Part of a small language model's weights.
Architecture: RMSNorm before each block, rotary positions, no biases in attention or MLP.
MLP neurons of a small language model. Each row is named by its layer, matrix (down: output weights) and neuron, and shows model dimensions 149-244. Each number is 128 + 24 x the weight over its row's rms, rounded and kept within 0 to 255. Numbers have three digits each. A neuron's up and down rows have the sign that makes its largest values positive.
A block is one neuron, or neurons of one layer that tend to fire together. After each block is what it responds to, as a language model described it from the Wikipedia text at the highest values.

L4.down7:114159128157078114157152093114094128121140113133130066112113140098127125110176122114104141130129115139121125180113070111141168129105149116106118080119114117117107119111138160126189109127121108095157078094198104147139106077152164105116079119124107147161129110151111138134141122124138150131
L4.down347:150115126138110131116128102125153174142092136112105124118141159174133126137112120118118127112149128176131118174139127175180154060113158126101125146131157106137141121138115103078116138155117143119122086118123102120111100127120133125125096099149100156192130131116169150150165137129099114153
L4.down429:161150119160166106176114100114139168110117141123145128119166134123149096129121104109071116094127107122203123144123119122138119129116112123124103135093149096135139102141118140113153134107120135146159127167126112117135121133154131122131155141162103120150098142115146133131109140129084132111
L4.down639:177127090081138118108155152132114150091098097147136104107159148110102162136169119106132126114111113092160140144121131153152133087134127141160147130138155109126134143153124127094120131157157149111107107115101156106122143078135146127176138122111096088139121104141116120080137078125088125154
L4.down738:155123114137144157154165136122160139141116160129070134142131121190162103090149130111114124157137077152126147112161132113162124150148160122136126117159110135091139126153140126116139177166115096113133143115131117138109156169163125187134114146114110120116141118147172125175145159138129135139
L4.down797:134101141156099104151116134187137099133119098106147127118145127156113146142148158136169108097155085124110140079133052110156120091140148156148085137111130135136099107129178099095126106158087143104099109161140138133114135103117147119113131149105122135132091148157180109093129152150145122108
L4.down879:167142110135132135118185166187131151068136103133138165142120134146146109106100108108127129087165119158111125102154136133112076123123129156092087124140094089136079127127147089146069095102104092119109138140109105141119123132073144074121106112128104117140175133152098137120114125107119091095
L4.down904:114180087100173117107103104091082096096177140113109124128136118151070145114124124161136125133152121131134134091109102150129141117124109111147093077115109108154104115140096102186126133122155152162104093120119098157084099128192120114089129147108166123156142109075129167153150109072120187160
L4.down932:117136140159114130129155107113159130123111143101159105160131167176122141141145128114091109115139158072110128116154122139153113131130134194194132122150137108162129149142145149118111138125135158131171159121158079108128113097124124136176117104103121142156121127138120155120149144116119146096
L4.down950:127097110146130076125142118140103073106146090136072092099129090086098120107132130140101111179187135139091116118128132102128147138114170113103125089157153059122121128098124105137125139126126107138131113126144142080121142128159148152149132123121120131146105130123118111122169128112131162101
L4.down1033:118133129077159128121092136079158133105096142114135077145110137150136158151157157115077115074133069163138106114143156120076102072120162143152133137149148124140148159152161148140172107127132102147103132127114135181109119123082119119112119132096146133169114116128088129147087115112155129081
L4.down1041:106139112131118138130089135103122113143125152127117183108137152102113137118152155115149128146130108174133145110080126120134165121104148132128105119143147127088150190142113133142155138131139128101169071145140159110145164143147128124135133118134155124120102112102118135159152152151148121153
L4.down1047:112152102110140103126120118126130140120099118118156165084167139158104091094143184124119128124127131132142138076110149146148149133124147134141108168105102087116125145131129142141128145136164113119173102154158096093126112156135104134112116150143095126111097139159097137161123145156127175128
L4.down1113:154165137150105089173088145138150121137119099085161131147126124129125125124095140088116115113102128150150130099146129160149144175097143145121113106132119146122129154119089132145148121116111135138094122099153155161096158099126128106131150109122143149155161098117132141145152085140117130117
L4.down1126:146168115116165112167155124120137113083125106095123120125127145149120107143113163102177111112115070119144093175132110096171099112144110117134131132104156137101124165125116166155104132137148129098134148182125151162142129090108137126119137078095171117131142144117148144116147106137126164152
L4.down1185:114099140104079163145165139109117148151150110066123124118122147104134097095137129152168154145091132092144137100156138084153112148106083155135128117153101103199149158098101153093136119186123098099134112109140157081141098132079093151142120128122132142155123137108159085143146134112147156141
Description: Name-internal word pieces

L4.down233:114106156106089136133101093123123142096113120138097098130150124146122072119117098169119154128111142107134129079150112135123120140121095096165149139107123094143121099146141080137107141127123101180143090137124097161119127134144201132122122128093173152107127076141112147089124094149132103181
L4.down360:143159136142118144103132135127121125123093114121115134120130122137112106174109102131136129086143133156129147124114119162126145123147193133160131115102111097123110142123124107138110137125125110135130140138141155139144082108135101082131140115117087127105137157129129112151131145115112097120
L4.down396:103156117142150126152161152095108139151117092078121117094110130145105116130139142123113110105113144142118150143139136122120096151131116100095088141120102181157137117127172113158128144148102133130083164179113147140151087113156125152110116118136150146127096133118056158128148109072111128111
L4.down461:134139109160167149146094110127135127099119089082073084137102124096076109124128145118154114127120089140142133105120125079163167118110180101112156122110093108138110127134112121109145109116170100154150189125107147102115165140110103118115128094084141084165104138131156123113116127182123201155
L4.down573:143117150131120111109156110148175119080095127149103074106136124175111146060114125106177119135093119114120157146113124119156145118149108061136114117098141108106113151107125133158097124137122140079126147158124156176112117112121143136119150137099120105089132144097154143178078138139145115153
L4.down672:147111130137127156115148096096100149109104123077088120102152178170122108139140120164167096154108097145121119138119137166104120130089105133120125135132144156134120124151098117122127155087140137143121117121173096118092100116079144123102152083155139122145135159172110136164150079095106137138
L4.down724:122116119059089147104095158087160116140090162111173147151132107130167103160090124124125118114176099130090127129131161132148125137109098102169144120117134116123090118111148123122113147147096138103090139140135143107139132134102133148109122117158098129157113090119096106085159098094139096147
L4.down757:150161110133144121123099099137149092133113170112119132128092187132166159160107170103102089152159116110099109118137168129121122115137128132134112111187104134143124127106147160156130121134120122159133134132146139105119106143099089148190140118131113103101103128135119178174108133107145113133
L4.down836:154144128149174118102079120108137149148105172103131101158091152079156128126071137128118151175122103121119139103127083147165123117150116124117149128104110113145170116146096125110103122087132147157127082149145130144137121154138167119157103102173116139118109129109135138099093102123138134104
L4.down843:144106156111119137127077105177119132113144115168139114101135133138108098100140159109104134123158155134152153157107174102143083106080115113109175125145113136119090120143098092116093134146127109127143168134122149111150148100135154146111165134117139108154151109133113137101109085139104104145
L4.down881:145075086107107147126136114140095129131104092127143081076129136124127138101117142108117123114120109076155117173107141125115133144113121137116101156144096174164095067124138127165121144148152137137108154152135119127097099124129099168106160157101147159105107135118082160145145104117159088141
L4.down905:140139138163122117108142079138142154126142118140129113103127136130096176160126135103150133108168117149143077134088112160121082123141134103140140159079108122169096101116196117120133171097157110139119157166087171147115175088145139086158121151076113117137107110089132117087174119133136107108
L4.down915:135113156141161106135138127153138129138135176160099131062156121158145122080077159158180084092110163129170148109139129123135120172097108132115103103083143110116134138073121125149140097150117177121101071180161143137109149171125063100110164120127114142112147076160151140119122120131144147098
L4.down965:157148108132133173076089094170120142178129129140171115105113146161103154139137126117167136144142129142094126183136137132153137114130143135119148114126104119154114136142134122131148095119140143163128128114122098130130126094112136150121096132096103136131118121116165123131105099087153098162
L4.down1017:144137143119089132122124117120139178150142173129085105160143115141118103111146122180087117130101102078172116109087142133173143174147103145107154113158117117119132137110126134098160144139103142182117153099131098168134091179125121110093131135094091134076131126121116149139123103112128126148
L4.down1142:136129103134125127106161114115113187133064129083121082105122105125174150128105127108127124093133156154138080118144106102164108142128150081107139161119066141134145057097122087177134099140100112118134079122127086113121150138159115117156136172110138119112127111148126120126154154137131149124
Description: Start of section content

L3.down21:082153119096137104099151120128123102097145160136129134077144128175102158164124165117172128107158144122123087134120148143125138153102102098189091111147098109119116109107132114165122096126145128146154154149138128090110120141118135132145135118097093107151152175170094098110147135132156101149
Description: Foreign proper-name fragments

L11.down313:181156127146113174138139149139155140114138129157168119118126093097146113112136130151116104178121135154152093140131100155139185137136172144123115114140168122097079113135141127127158080161152173164122178145128116102124083079121131148144176075084142107100114111124137167096132156149143143139
L11.down601:156124097130112175079135143164120100127129117075152144166110107148145073149105148138154124128122171073129153158138155114142090122127183162150160141138093121109149153139149155126106132103142161139144143117147112108172114111103116172200164072152113124126158123144134135115125118131138118156
L11.down868:147084100165113094110115119133183151110147116079160100111143122125150141116131141127095153142150104126147151137110153107112122144151137130151114118092090088151153133151104098097139089073114134084114124157132119126111112096118155140158129133121111088134134143148152131145112074143079125138
L11.down962:143133141125150105111075140100126185154103139117129108100150095121139095122149136150124176132119110119148117099135122111097104089170152127146140094122197095146155143099137126144119141152127115125117153127099108136061164124145143114116130112103160116098131101145104059129146110107147108107
Description: Wikipedia section-heading words

L11.down479:123126123128120176123116136076121089155106117121122130150160148164147109107108143092082138129099102120130113144156117128091146123136111123070164154116155114168174138139117149095124145100109153085122117087173129105145110072093133097145148129155106155135141144088157177135140078160119105158
L11.down1027:152121140109145141118138130125102135121131124170136141137120117131140150094127132089107138089111132146106102120150119097135174151112143136143159143131110135123113102143136122110102111109127127134086132120131101121085125089107097107093119092112144112120074097173150141141093145204125117102
L11.down1069:184137132112129186126100154138128131124122087086131101132084121156153112153140113142125136090098127114137141147143126124188112061158131088107163139085153152133129140168155153081144158136085134120151136118109147148146148117099145135077119146138135184115132100092141123126146106129099086136
L11.down1192:130122162086123122154095118112112117120149137125124137129108116126183155113090120114149120054100119183128119109107136166126090140052178154112119109139190161107089135180121121153105140123130068090099185133120150165117143133149154120153132128126133106128112139113108148110132111103135142110
Description: Foreign-name word pieces

L3.down1138:142118165165152168132168112121145147130119136128133182101100109145101091143131143085109143097152105110108085107139146098134107151093122128104135131106099086132151119117162109104116104124164087136135121138134131107149132135112157101179088131139110085136147095129186185098136151115126171120
Description: Arabic proper-name fragments